Weights of a small transformer language model.
Size: 8 layers, width 704, 8 heads of 64, MLP 1216 SwiGLU, vocabulary 32768.
Architecture: RMSNorm before each block, rotary positions, no biases in attention or MLP, untied embeddings.
Training: a variant of Adam for these matrices, 1034M tokens, 3945 steps.
MLP neurons of a small language model. Each row is named by its layer, matrix (gate and up: input weights) and neuron, and shows model dimensions 0-233. Each number is 128 + 24 x the weight over its row's rms, rounded and kept within 0 to 255. Numbers have three digits each. A neuron's up and down rows have the sign that makes its largest values positive.
A block is one neuron, or neurons of one layer that tend to fire together. After each block is what it responds to, as a language model described it from the Wikipedia text at the highest values.

L3.gate285:147137107134137119144110112103117122105122101156171130094112142121173085150115094109150108101132111107123111123110106149110142133107105103123152083138083160118122126134144126166140090136111143123077153132137148157153135114139162114153103136109097123136155159142121142137152151123170110131120118120107148140128148150139137107113131120156128129143141106133102107123151108120159107129146175155127139164146159132110134154133135154144116145084107128152119180107117100154090108136168146111155131106103146129118183155131102101141153156101123110120118138143141158091142099135145107130135159167155093147136119137139133138126146178118124096107112109110146138113095156147147160157134152123172077154089140131147154
L3.up285:145069112090161117118141113115128164116115138128067129184148137116125155122091103105145169137130104130123097133121118165089108134134102126105142129151079116137103189150131114076111157151171107141127143164151119144127087157127173157107113131076112160124105123105123124183120110142145118140083126121170154120195133124107125102139118074138129129088148165155171144118108126110110128154143124112133118117116181154118165119104145079157191091159141105159123138118123126119108127140111128160127108147101097114153139174114111127108153155127158159108135092163077079128151121123079115139155139139134123162112132172122141148103112138117139105132159162133154115130122137137130144111130163184122103171148122142082119
L3.gate1010:105119158089107137110119122059116131107140139118137149144114121137107165131119136149141116108143146099121168132101115130128132148154116138163119161128134136120115081155122132120111121142110138141171115113089124155120139146147117151113163147151101121127147123155111135133137142109123119138101172116103140160163126206154141132138129126120130085156133116136133159103140113118163130148159127160120118113147116131132124149125117138130135136143141108096075137118129175150115105174118133145182106098138130153131161147170110130200152162065135114099114158136101106139123124125137128133156144115080103116163114147134133124110108138099108115180087122127142150072134080156118136164148153200105122146166099105109111
L3.up1010:108114148139114118168149160122149126154147148098149130094158102144156131140150143097154113112138156136125151108118161123158143130111090084164127118144101119184127124155124143098106163148127159152101075104088124123145119140112135120128126176154130131157110130184144181080135118099123142153112135109184123108105133156129163106152116104134113131152119148141156154126135148140146120174176146087135124134098151097152172139124138146097100120081192140168119130155079116117103101122140122172126122144134136113131145149153118106100113127145132129079120116117137114139146130131140114101106122113129123147161162132166161113122137137136117119121139139111146089139203074110122137119168156131120141139168122151101123
L3.gate1128:118141129106145070136139147155129124140125148151138128102145132142127133127103121138104161134184151111116075154097122121121130121128110145171151134134135123128109152147105119112091132164127114107150111114084094143140158166178154103145140124116111134105137129126091121115136150125123129128149095111119135131104148129130124137132136117106083128106155082137128140145101086108217146110161133158116115127091132146167146155114130099111107142108097129102127152154102108129131099156140158167158189140104143129116114184148111129132133108141135120075135125157078125188127121111103114154135122144124124133103138136109134113128085131127121175128157127069142113129106133164137116122133121140130113191164132113093111
L3.up1128:167129112148113113137100090137151142168104158134219116091076094153126141099101120152140141172136148101152127119164110114117078175151117135112134131143170138100145145119097139119113122122137138126132115137114118143109136144103153138143141149126093135098144111101136143121172124154148082150136127138131107150122138118105125129157078175157089110089142093138114147143142105134176109133117167146127089106145123085168099113127126113113106157162156119103103134122099134108114107190124131115142147139157121139124111189160115124136117172101115146147109147140130154126165118130118143160156109113156090123110172132125134133119141126109136105109106098092156169116149101137172131152186121160125098149118114103125132
L3.gate1146:118080170102156149136124085104126108125081135122142159085119159116120156148133127136137059110155173160148141133171138130128120130107133086124101127132123167133100141163129104076142098143098122146108080127098119140135128104101125119162148151142101126133097122123118120152131114133115121180112102095081124153105135151134176158132123178159124119128170094138122113152111130173126141129123111140140154122089141117115104093132140161083125125153126135106087155139151139144091146154117126140174117122149055104118136130155100149171104113091115152122096160120164123095137136131155131127115115117114122168168101155138129154113121111110143096126121110075115130171137111102147134176152076144089094096137126155137093
L3.up1146:084150151094156129141104141116139148146085149107106138109129152137114155130087115129142111132162125099142113095159128148107110138122114109141104095085141075137153129167115176093111125138092065125128100120099161112115144158174164119116119148179100154107098144100147128157155130161125104173112110119115105145139122100130104110137138123137154115139123096128129126115131151102127127117128130139129158171102149120133131092103165126138093110111081109102130111134090117130086091151143099163188128116151136115114161125138125140130134150145146117118132149136162156153169090106101115140111170167150149142152090144048120105112115127118158145140096143088084134184129118130136130110124123069071104131128163130109102
Connectives that open a new clause or phrase right after a comma or period, such as as, since, while, with, but, However.

L4.gate62:144101117098087075150117073127115147149078132162129131161110177181118142123145120140155147115128116119141148141124103156134109115134144122154100119079180151139078086127112126145108156098137134120132119091134120098120113128145124092108139147163094178116147138132148159098094164106083136135133156141125160113139133119114113121139132133147140100112123122135122167116099115133092137112152112121115106136126115105179139172120117133124124159151142142129111104120124144148152113112135151078125151124142112126149173124099133138127113145144109118113141080138128128141159119144112100120077173103132164166181076111167105135129112130104107152105143163119118122096164097135135141120091079093104143108109132117108146
L4.up62:134132094128119117097122143109152156158142157096146126090081152089174073120108095107134123151112099141148098148127148091140122133120120147146136125168100118128141141103155140158139125116102155127157141132108125130128124092143099097096107116142095157140147139142122080126114128133166137117116101084127115175150139147164120143149125130143090129147112127101075107146117146171165117150121133150135148134129100064178098119151120130124147141122101125131137142138126130106098112122120100112090132123113093100137158131095148120135127138164074133120115137118094111139168098095132113110130148141120134121141146182159103136080138117100172145161140150144139125105148172183096153153096159131139100178101128148139164
L4.gate80:130143159134109169163192087133111139159149137124158113141128144140122134159144119137166165127138116099113111175124182113136100155109103117103111113118126123148116116118104119148103133165120161133124121094121163125149149117095116149163117118147139105167101084128144130126154131137122090119098163122101166175114098157126133129112129136154137102147107148177067096136127088143149105163084175119120143129120148098133186119135137124103098150164127120141115111133143157145152118153101193068074141130148121129096152155105116133111092151183181092114125095132125137089134128122147103157111121105170097166166104157118143148137147159099102078145114127134130135106145136107120117125140101094140104132114074114102074
L4.up80:133131079126126128105110136109106143134119116149152120130105162140092169166154124116123169142165145082118121134075158149098121151112165107126084105115125112147149120089145122141135141138133165164145112118115114138090133125064144126121147156138158146125141085159134092176125130136121111129127145102137142127127123104148130143143160166091096148151101163135086160149126104096135107141138128133155113121147131149145109127089147116137137127135125150103121122135145099087148115121091121109157104129160179123139138129120152114084178090118115146112141126137138145148114173140105107131120146101130123122127132117132107132096134134123132123161131144180094140114142107132097152152149114125158099101145158154176124
L4.gate140:088180101131086136150148158105134123076112165151138122092082143078132178161096164146139119106115147126111116179076151141148134165151169150148152090152121161095147097123159129133146115119105167094096147105149102157125111113118127141148134124086152142124125139106105151113115124117146165089106107139104154148131139134157135130088119149113105142112092153115106119138129108108135143126121117126152106102123155164134047095112134153103128130139110097100110151135124130129091133180134143126139103096083134141147145140157064112131135117148121104118137151117109130120187115114128109164164085138099102091115149129177151152115124154086116094142096169115111118166159125132163103143164165153117087144122135088156109
L4.up140:105179145116112161097121086201149096104093124125134158162115127118111139126102120135135141109102141105112135158098147111127109141134135091175125149125134126097111068142153113163123110140136140130139125109146144114172116078105132130091146123122087146180136146145109117126139151126110125111169145116110157128097151114177117111144126142085111127141128148137171065092108132168149138104118114159123113140114123154187085141130135100091113125113139112135097135154119135108115126115140136117165140120138134101138176143135127137143093128071145101147114090109150115177138181166141127118148131123115163061139105113124162114157126191129142104148119145120118101150134148178108094144124138115115151112093131120179092
L4.gate1161:136144131127128119134131111149073105131140134160128120102124176124155177123135179122121101127155176118129131123115106182103120158140113113109103135131131125136171096131123137082098146141131121093101153128100085179130128117114137143164117136092135094115175137108114110154141115131149116081094123137065161149098124150126127117169109126148143103107146100145111137148186149120109093170142161137106133118111134121127125095115136133097114159159156113145142134134099130107155109096133106135174117114117160110115149115123125115136135109137177135153106166155149160084063161092165177147173142103129127164148131128085102118162143166102165147099071123130100134178143069140106142151156089127116065135159144122097146
L4.up1161:112133168112175106118128086160102116151166109103144135163131115128136135094161118130110121109076092150131124136127117113115169137117116105119094115149099167134111087131122124111163136160110140161139142150156111146094144142118125129106134120058153114137132069125129181108126118109106136108163129154094121122152069094153126094108125125112138126150130097114097121152128111143135160103129083128112092089155145140162145128111106111134139131179160113088114098153158118094079154134150115167101113085123141116155099190150095131134092141119130121170127143088154146144134122142144109140132102101091137128122052121103122083099138117128091137112137189110142095110133145137115113149089156138144127140097135152127139
The word "as" in its many uses, mostly roles and capacities (served as, released as a single), plus "as well as" and "as a result".

L3.gate79:118150085091175154110153142146149149160106120128142102106094151130133114081100149161124156162160116152131150125132110167139091125145096125166145149125094149116124112099149095137109121138107174068087167152126151164146132109136131148172133092146122105128066121111133159100127096121090116138151164112167114124130157176101130146157116153122146133124148136148133129114153076137170125123140102132154138180128138088096135109157147163148160124102132177067128128148137156106120112142162126142120112141078106082130133129135122131075157118127116159099151095129142099118119110120166132153173124144138100139144160136065162136125127131127139112134111129115097139101153110115130156132110120125124081118113133108126116
L3.up79:119173132110081135134138175130166166118129144174149161183143128133123122118102137126139075109143148115104177123145091145124158138131152140107121114122101136112114114124105086155091109131119108162104125141146137156131103141121119140137138128154133152112152104162101127121062140150155144143120111114126136130149101167090137130150142130100119116133140105118102146116123120052182117119112158165120133116148157167114103106147105142131106087120145116110153126110167149089152115134185111114128128139137092098137134159147133142082119128105110112117127141115155146089134110101149092156129153109145118126080062137090135099132149157128130135134109132118133131145138149151127142103124175176108133145117107131136116
L3.gate133:122132178154108101088135102125118154115169131140103165150154135090126121112118146074133098148162148121110089124120135093126167100158112181144108185145109137106164105145127106085126102129140134143179145132183128149152109103100096125102128143159141135103123164128100062172154163108111136122156112158142140140152134134113101078111128125151135186099124200147118149117100111098097113144146148123087137129108169106129167106118139088190171155145095137139139111101086162092120137147100127148141105102115104161086086166148106136136122093093140086121103126141087137119166139141136116115145148084133138081136131087097127127115099147117137130087123141126130103053126127176111123138147162120127120113153125144100097
L3.up133:167142176138117082116113092145132085141112102124133143058133144133134151113119142120142122103117118128175144151123145110109143089139096115099168186116136140145151126148138116104134093141154105159156124086138172122068134138122092134131147102111127162128126172126081119102135109116160097098141100166128124100144129106135135102112161136109132111103080150161142184165094130152136065123114131135077117111144117137131122127109119139154126110123095172145114076119121136133115125145138127104147128141129132167120184156152093163095124119100113106123129154104091095133105161151091147147088131147123164072129126135118156129115098086140166124080119098101150141130129132113117145118147136148079119144125133144141128
L3.gate391:085142121138101098116165094136173129135147178116140141116124141099145093119116148096140106098131140134119136177115134153163153065119140130142148138099138188085083143074128114165136128148137110107131148121125141118139143147107091138104125141132148158119134145124146138095141120158090142109171096155113133095103140190150127143160147097079130135162141115157118067132138101119148144097137151134146164115132118084104115165158130118158092131127096081109078098159125122084128137097092146134080163138151087133105137162111115134102113135121143117144182098115110119126152148096138146170146128126099108154088106112124082105154111115113102110140182143144127119131117106136149146134127098110153124138109107086135137
L3.up391:122108101130110101113164123141137126092102109122098134121099152181089133152139137117145119105162141122140123115107110126152120084135113155104165137134127118142186141107132142107114097135137145172105142158096106141125087161146146130128118126109115185130129083108128128163101102149087103130115145103114104135119126138104133156188124179099111149149140114106152129101112164105150104065125116159156115091115148153122119166074138136136118096127131113131115152123178203142115132079098132137132116118128118124127166110113116102116118138148129120163137154135160124114139117153092076096150138109155162093144110150119116108141131135171179153161151153141158119130131133146134167155139118096118093143146128137153141
L3.gate784:135112149079140120103133126137125153127089099133124115167158122150124129146119117141058116134114081132095179135112155150118128147127148106122112100124145090137109142154101136118147100144126104149107175139128128142108156104105130131130134141135103108094173149115104131120101123144127106128091145154126108176125183143108124135102142100171133099123071118116118082132126135138135132166105155106156121122117131171132178136128125151151148104124145125140108113142120121155143082067115138092109132126133133120095150158121139094168144140129108094107120119128088130128132134147109119112102152091153117163147122142106102105151141149130101142188151147137164133147139140132160149128117135123136122130121104166164151
L3.up784:164123168146138160094140126131134118102138149157152117089155110122122132135148143088132101119145086136123161147152128081134122150124092170103107122122104132154151107066109125130106120132101145144148095148135068125123151129110111130097167149148138135135129134073121101146114128138133137138137103101125122155113144169106102112142097099174136131122135148116111146131132132146152096188141175126119096123147108148116123145142113134105167116123133111150143147132191104148156131129148111086122106110106122140105105149123113116106131101143141087172137154163130153146140120112133178142106140127137105141136093118102124196126169128116130139133148136126130104153116125146113170074119129187141158103142126126094144
The digit right after a decimal point in measurements, money and stats (376.8, 4.5 million, 79.2 m), plus column headers in wiki tables (Attendance, Score, Team).

L2.gate791:139124173147169124086122099121121142102085104136126155116088169107137101192126173110155128144149097177137163097139139170095162136134123076110139118158165130108109125127118115111096133139129154111086130127158131092140123101131100150140178149142116101127144134168128120122133138140114099140128129117110095174116146163135123165156146150111141130140170083166121126133125149180144106160145161112138109134114141121098132097123134133146163110150102167124110115115140119146139127122112136151151144138101089138127152107084112096172089145172130130121125092085134139085114123096116114115149136180114107077111131147131100093165149132127151099137100124131178126068177169087145128134104112124114140087107142123117118
L2.up791:128127117133161097103132149114135145154112166121100094095151097175110109142159103111099128131116120141115145107106114166199107154149124073118150162140091119170104093170125107175118094116134106090109137064131132140105135119108140139129168118134143131132106087141163128122116100121152163147131112113131145145133111086131158111111140131126117136102096114166124151113122139127178149171163134141170126115172135120094128131152098152110102117109104180125139140081143085135134121160110152145089084135170133117126156151140123148137113146166109183120156129154153120120104153156120147100135151142124125166108087119132145111128124136120095111108132174104092153182146091147146115144136145079201142135144129073172164
Conjunctions right after a comma that close or extend a list or clause, mostly the final "and" of a series (", and Blastomonas"), also ", while", ", but", ", with".

L4.gate419:114141128130128117126161112188129115100156129122159093147149152096155129114138116137122092099128139093129112134108088127126110123128112096129143141093181153112130152094124156143124135123103164097111138157142088108161133141122152124119159121105122145117157118156088147098121109135130124140142145174076113140081107129163162123102126140077155102091141084103119161108121131137181099123119106119155149116119157162128129132181140140134143115154159105126123188139106148161139146127092093150169152144148132100095127133127145155136136115100143130197105119161157129149089137118099135130120138087123132154143142130172145117133109138132107101110078127164111077169121121117101166088132123133163122129104124164137096
L4.up419:149153151149097114132129165133129075116129122129122153122137112150183159134116090144133116158123132114148147159167163127146136144134122099095197161124112138136120082159113151135165104134138141117143128110118141143171085151146106172102131120126180156116116137139125107131149144103166077147159088127125129114088144114123168127148113185076155099134120154131115105132140159119123119133118150130112144125148150129152132113099129132177168127138111134091137113138117123161107131135143121152139169149123099135121145097099140108147127120123110108130207124143116159107134088111094109148109092149153126138153145144125122197109158139113144114110109102167133159184157196144107114103108126131144115138134141111191123
L4.gate495:135166147144134124140158120115116114114132148134128151126157133093118098106128180126099109124110114150110113161149137131130160110141121117110129134117124126167136103126119130153132113131106141167144094110115122135130136136142138143125147143127129150106086168119101118156159104120116126118080109088131097126146183127127169082119109147118138101149154063132117110147152115183130100159134083170187087109093155166072085109109117133130119120162114125112124116139105084119108148171147073176151117106149122157145091139126120112136137146126125077114134116136137091153088150145152071097156135104087149099148146107146093107087127148149123093169105137122101104137072157128102142117146155126167086032125106124116073
L4.up495:142182119143136138112126130131110140144172107111128137102110119143138117128165148149137136141155172112127121131113167118130107126146107153122184095129135177106131171152139114157169112124092141132132102208111161108124106158168130136137134140112133119156140122142096115129136137129115122120111103148119115142091098084104133122106116118124133150205100128119127140126142153078151155125121170122181131120104159107147138147100074120128116128182152133131111168133129147111126156142142100111162176109131133135152085138123130123152122137144122138118123116121110148102126129130098120141135101137138115141134119129110088115110125093135127119125052122136151122089140152127106136172132138148088153129127144156162146
L4.gate519:117109125120123176097124141081088139134111112148168135148125102108136114095133117115085141102131139124134132121133101131118159113111167111122136168144115130077148118125113080117143152145153128145112151126130153146135110124168114164156101166117144132123116124090114121143121123103195157133123094128118086117114095166123146133144101148120128109103154138111108169113156142108151120150144102173127092155141114129112149095141131088106107138152149110117138195116121113161110184127104097107145146107086154146126148137131108103110166145105120119171129095120153104152094134117122114136106114163172109144112128141139110130140127168157175120104130165102112133134083150138075162126120167152137109168111136112189135
L4.up519:110126116136113145102134122140127135111110131150157145124089107146098094114115132106143127070104127106106116136114073125122127171113158118112149113120115130089094105126082133125121132161161141123134119140122169113136146142126112127166115133130127075112114099151126086173150104099149176129107117120095098100157122172131115164152084132086123122103163122150121141175162148165174135130132110177112094111120100131145123091200102051063156114170203138128095137145162167135124136098108101082126124097143112140137198135166136103104145118114117088163106131130126081133084111099163168152124130167116091131100130150137120150145096140114142129154093107141128130125086141142104140111120123115162102118159133137121098
L4.gate1197:077151124152088160102136138070138119119113133114120117074148148086167127115198055149128127129078120102086096127136147130146140146137151094134143146083163137159137133127123091131118125088145140090115068090091135129161131116127096137149095149087093165139134144145124112120154163118150143121152136116138152093119131136123089149117142145099150105154141082109129155129130146161118137132122133165145143157158129136155098110144131102136137139149146140154139163116123106148128144130139156126157171135161090090127125108144132096117111154130107086164149123137124140102102120123156122140149158155154119118111136144129106157140160159123163093124099154125139139172145112143154189112183141143100118113136117124150065
L4.up1197:109125141137094143082133167146130142123148146077096129157125168122131136129107105088097134132127071120150144120103082080120135066072133149108100107090123147135170126120169093153150106137124147113109155111146153103099153163111147104130131145074139145107108175117107077110157147134135180106101119146100157136116156179129178094181068162109162125095125128115093097123084126141131133133097151113110115145126149125109133126136117064138151151098151112153146131162108115152126126142113106115089163147128169146166146128167146130126113136138133086120109123069155131104110143148148133130135133077118147124110188112208132088100088128090121131140099128121099124119113130145104116132137141156108092167148087144107140
Fires on the first noun or word piece right after "the"/"The", often the opening of a title or name, e.g. The City, Eastern Conference.

L4.gate122:102171187120161130151148077158167126106151123149124142116134103059120116112132111122131152136140128118113132176086092172139133124087117107092147137093171116136086091157147142150089110124142126138118151107142119108173099161116163127155121143097111163058129087122164159092124135129140120119149151127127137082126096185104167104111148182104151161171134123093138177079163096144122120097103160132166137108135133128125106130123158099109122159125102122138108145112138145122120085133114088135141122107101107114137166174125102182116107105143135107171117136133106117125129087138082069162133155168088148121122144157073192079128152119140112129168110139091104137144137125144116127183120142148168121131171153095159106
L4.up122:159140134126132118103160174134127118123105106139139142130081091158121128143150093157137143123117114139111151131148170124104093110132144127119122145119095090110183135103102122115105104153150109114146132131111150138131116161178128141153143126171115142147113162128122117134159164160186126149137126116117153127172154134125171141175161137133142141140064107152107121092101135133156150105158128172116180112118163124147139134160147113101113112121165118124135164100128138064155131091156116131137131079154110110150138112115104125124087128126111075133116085112179127154126148107138102157121111152133167133147100137140115145145090161148122102139153144125115102104150133129153136101095124098120138134142138101124129
L4.gate275:088122087110128154166139119078113099098168109129146121120141135169126143116112191137117170135120130126106153097125140120123139090135133195131128106143103128074138124113130115118091104137149102106131114130138126123130133148146100061082139111172142137117112114154174164175100106144123135099146104129147126122173129142137117116146120148126161115135123125167146147126100162162137127124111182163102127172146136134126057142077123124107126088110128110097070130126113139088172124150114109134143098134106108153135154133133144110144135101136141124191116170155136181102101113125117154156133108134110115133134122174086159154107106112112105141153095090126123128141140105139101110118110121093139084104099121099096138
L4.up275:097126082125112135166118116109103122135150104119129145131150131131064136120169107111136132140178112140119160106083109118140121141119129132116114116135123078155155067092106135132106146108118089082159159130180104137119126125168134113130123093136113132131114129140094104153136114160117139121132135169137184130117104128155138162149131137090139147057143132118128143111077116133126122030147146125111133149117172130078106132124089149133109142127159132124133107153154138078147130117136108167153086135111141104185167130123166095108119113105163168148154113097156119123105151088151126127111126102105151129162098100086133151142126134119162164143115121141121073123174134140087154058108120176102087182133129119118145
L4.gate479:103085172117180110099102125130114100110155133122136095142121130146104103130163135112074146083075125099117134123128129165162166062125065142140157138126114140132119105142130077161162099120107109179142132116086137141154127118114118126120103107117129118134111148173186116122123153110150133127100128126108118176106138132144164123175155156112125152112124115117119120094131147157134150127128097130115127109122140134120146155136126083198141088122105074164099114082152156125118155110110149153128130131114100132102121162128080143102139125138128067099097146076097105178144138169083138144164136151077106093119137138175140117104110134152114136158110175146144145113126128146116133127141118112161116117159106131147124
L4.up479:068121149147136085071138082153143123122128123104198093138134131115144152113131115151131102109125168129118124151107129122127132138168090128129164154129082119182106148151115132096112108115135126115127131142096129166106077157138162117148120112091108161076139100106143124116140115126105105163142131132110127105155155171110153148133143162079106115163105062115116187213133107168096116091169077143128155151110091150115100121103146147137097110142107123098093142124121159150122108106110087135113125159106132067103179125130120104113117185151110125137155105080138136128130134153128124137095137159111125139112084142099132126139149149131138133155122120132096126152105149137139103124121147115116157102119114112138112
L4.gate747:111130133128151104168190109142141159140111146149164150099134134077155130136125129176174167119117087106132153138102122125124156115137107147151129093122135063160112109120116111121141123129147109148114188162159110133160126152133135147134150139134147123094136096111120092139103109150136136143119132139141124128121129165100153095156128108082110127116114108120119132074128120095188142128110128174127134109158134141145135116117104139126127159117156088113165137186117202093145090108140075106126132093153118086147160141137117111107090177118149067101153119063139147122169095142116115171111116194141113114124119151100167087112153122169102153176120114079093106126115143144093138124102103121132137163106120149156131
L4.up747:101146140153161126129124166125135162116135094110099102123160125124157132113168095155122160151161142098134138117154106078133135095151167126115143148159118115104118083107111132113111084153117082093070146127145152163141097133139097114146147111135099117091106139129182134123132112169131135140103142167110129150110118128050103154179169150099167093129098099157140113134131147100130122104119090192110159135119135127135141122125175149146127128104091161088121133102152144117118112123177115109114150106145148124117119126148122136120105154142137159107145141157138103090096104138182100169118143136097121164117144093113138100122078149114151104127092142141136154136125130139115127115117107112108078145153151111174142
Digits right after a decimal point or comma in numbers, e.g. the 5 in $300.5 million, 33.9%, .634 win percentages in tables.

L3.gate120:101156135152129129085130170139165140154141137146134115110111184143162172147165109147139163132132164084138137142111116171112142094135154155109149107063192150116149137126100129131156148138173143055128134150174145141162114099115133143144103146095125139115147140148106102129177110137135114082132104159153119072126137156143102102154098128119142159105102130118124114117169122119175112143129168113167142143119115091119181115128117128158151195160123099077109136146082150096107138149101105085129158106133155113124125111075147143129140115123130143181107141130142145119114111187164125126136117129139150188144169134132145127099170125119135131101127153155133081151147137104130144068144148146156101137133116142088139
L3.up120:126146134148080124095116148192132144133105122119129104143135111101133114150150109176113146147124116124134115152130100192099146129160104168131130110083132098160148122143112146126140140110171122080147158137135096123155131123131130145126122128105111091109112188115148149131164112120118122078121147130099151142119155137124127116169116111123122092100163110125146150113151145153117121144106115165125139154154137097098133063142123083126119142168124173151115128125109134146089143105118093078101202102128104112117141088125157111118130105132163125159122106126123150141133103121141140130116113120115150172123122136126144147123116133062128105145105123151076127151121165125098158087121111108142140178122140163125123
L3.gate461:168115175152101167091142123189162120158151149127127116141120103150154112109176153146122150106141144133087126095123107126147117117123143151117113134122163122117109086064132111133142105156152188148105103140134109176122104110103162147117141148105137118145127117143119112112143136122118124154116137157135161118136140170108167172133141127068143146146137101124120147107136122130126100150167128154169150112162100117154072140101097136116123130110103113136129131151122149092121110106137099105155126115136173132115144137146109129147134138191131105140136150119151100083145096103127126125160147156106111150093143086131129111184099113122080122141074070134120110115113201192135142122117151114153108120133158126136168
L3.up461:171219139118114151105115130134131116143127101137116146140178090111166130158143128117092123098128112126128124120147101151144122143134136140088113109089119105130094132145101120111130095094131122102133112093148162156148110143084088116135126091129139116099150135127117104104105119120147148094144129167081160138103134163134113130119113159085141067121142115181111102146116098162187133151166117165146147114143135142115153083124130090152110127136138149133137123113176116097150119129144088137171123095143145100135148139136140154139147109184148150138129087165108146099063108131143104161064107111162162124136150128145134165121159129113128077093124069101113140117117123130102152099092144122147151181125148118134090
L3.gate652:125149139123072151108147118105179111143156127128169111170151087106143141122093120130166141114145121127141146131098105145116121096072111123152123130115146212081127121107133114105135113137141165162121120181124118153158115105107137125123155147098092143147116103145128141180148115129136163131154117122156133161140105162126125146190085167106108138123121144116110148121153114113125118141147169159106136158131127149135161111163109117105155155160134145122147134127116149114109117118193095105155154111103102110147080154140130112149187103123135152110160126120109135163176104152116129155070139098137156127119108184164150119101148118091143112166120132174142085113122127137090121156162113143147166151129114124107122
L3.up652:124147125112135108103127094165124095113115129170105100158173131135129108118124100133139103137126130142106109156106140161117150118128125129111118130109133156098133164124098139118172160136124127126141148136152112164140147161140135139141150114070141099124168156082083139084155165127121139106174115136135117096091107158112139115152120133073111129122143089108111155123102130122136156125139136098177148152127136123112098132114152113101149148159158122102144142111135165128147130125144121129147142134172109140164121162081092163108144110147129147173142133124130152135100105160119143139127119108118128187134163125100163170116163157128140107112084116136143089156120136111104213136144142120142119130110130157112121
L3.gate982:118175100138075178127142142137153113107135136138146102133128114111121108126128131125116123149126132134169093118093114153121134154119107086128121139106167128147142148081109127139184123138107138142144119101114117115133120145105135116102142116170120143106139102135122164155119102128105162179139152141140164103176089074113138186115109146119141118137095077141087123175119137082090099110154142133120141160129141130147081122171141190131124127125123152113078170112127153105160132130116128106159166118143133095143126091113133139114176095088147130171153147145113181090078079112111148145118141133119127134099150152115107121116140085137099098101138117113126173120108090121129127151156152109169141155152170118118150
L3.up982:110109147170094122110127120118113110148151127145138165108166097121092114121105135153092127083144106112138144123120111122129144121072090111142155163140119129143114105140145103172173181114104139131092098124149136109141120122160088091130141135115146095126142196075098135120137178099158122106116099132118158158124058179142144123174117124104147116104154110088139129120156097119143148169124103131160119158134136146141117089164124122142134111128113108113117116105166130144146167119157098134088134108115146129134161135152124132117138106123096111111145108140190102121107115141167137122124156101153142129115112144143165121159137153111158121142118110179143102160127110102098114146121141173141125162144101159131114
The word right after "the" or "a" that opens a noun phrase, strongest for "other" in the other one, also same, most, hyphens.

L2.gate458:137143104122083188110149111095175127116152123128158117119124137103154144131134118106129107129129106104130088110115123162131101139101117138127114086123116146087101174123096105141142076129167164136123093165137141101164151088139137140147179157146144119147127126117136127157181119103099126135112103090106130128122095187116134146106138145131146097131126122105121148154141117099145100154145107148153115165110085152092119101144106085150111116156123118114129145145119133093154088144151125144103125118118110072183126114107175112142130109124125136139120102144155167105147150133145158124157181109129089150152123174113070115087143133142159115132083130099123127149167145143121130143090151131141076147136143113125134
L2.up458:124140145125129151080145146124080083131099106121131109127154095110097156158138164101125093133130138083103077116127095174135151112076112141138125114182137130151159135124134128149129101153149100131109111148118132097123137160089122092129150123138166134141126083120145113130126125123165174158148117103132126100120128113141098140114139159134090166103117131150129138104171138124110124133159122126163101123138143120213116142128126080130137131149167133140126105141120127163146122085145129147085122141128138120144173095138146109118124144178138133059133117133136111129148113139128108124106144115120130148151176165144138142092146143085147143179147147155151134107150151115103119106103136139124119146114127152157105
Common nouns and adjectives that name a person's role or a category, often after a nationality or article in biographies and lists, such as songwriter, representative, composer, other.

L2.gate776:103095133096136131122134103155155105121112127115137130147108169141114111097121117121135165112146154129096159136120098084112122119141098077132120123097152114165151120132189145133123152126129183118109148148079105138167109081141142154145131091130111120136117100131154136117089150161178114111142131128116126110126124143153161189136152139061085131179067132117109156083146147106167143135110100152120137101116151131130132129111138149141132160116156106171123134159172115141110111133147120115091111147112142144135158118124098177088128126118051150148130106121150119110141137162110071133162095146101142113128162130120129113133172148171134129088132093139165117110138131160151133141124173123118135122104114129134091
L2.up776:111112140126121155114148107136127148131121121124122112135131155167149117100160119143111176115124151127120148118112138146105104121111120063149156146130127145117145124110147137121141129122112137085113119153106115126171106114176175164126115159152159165116141121117160157097139112153117142103197116128132146084091122171138138137124136162105127110162109147123124110106166144123151143114117158128174158137137124106094127125133116188113117134115177120175117075181151120111180123108098137093106132134126115156177158149076136168141113104084120127173133133115117160157136107142112133078160131181124155158070162134153112126119137107100118163132169119113135104129122106160139139164139149109129140115105129104112087
Number tokens that complete a figure right after a decimal point, hyphen or comma, as in 65.18 in vote tables, 7.13 m, pages 7-16; also month names in dates.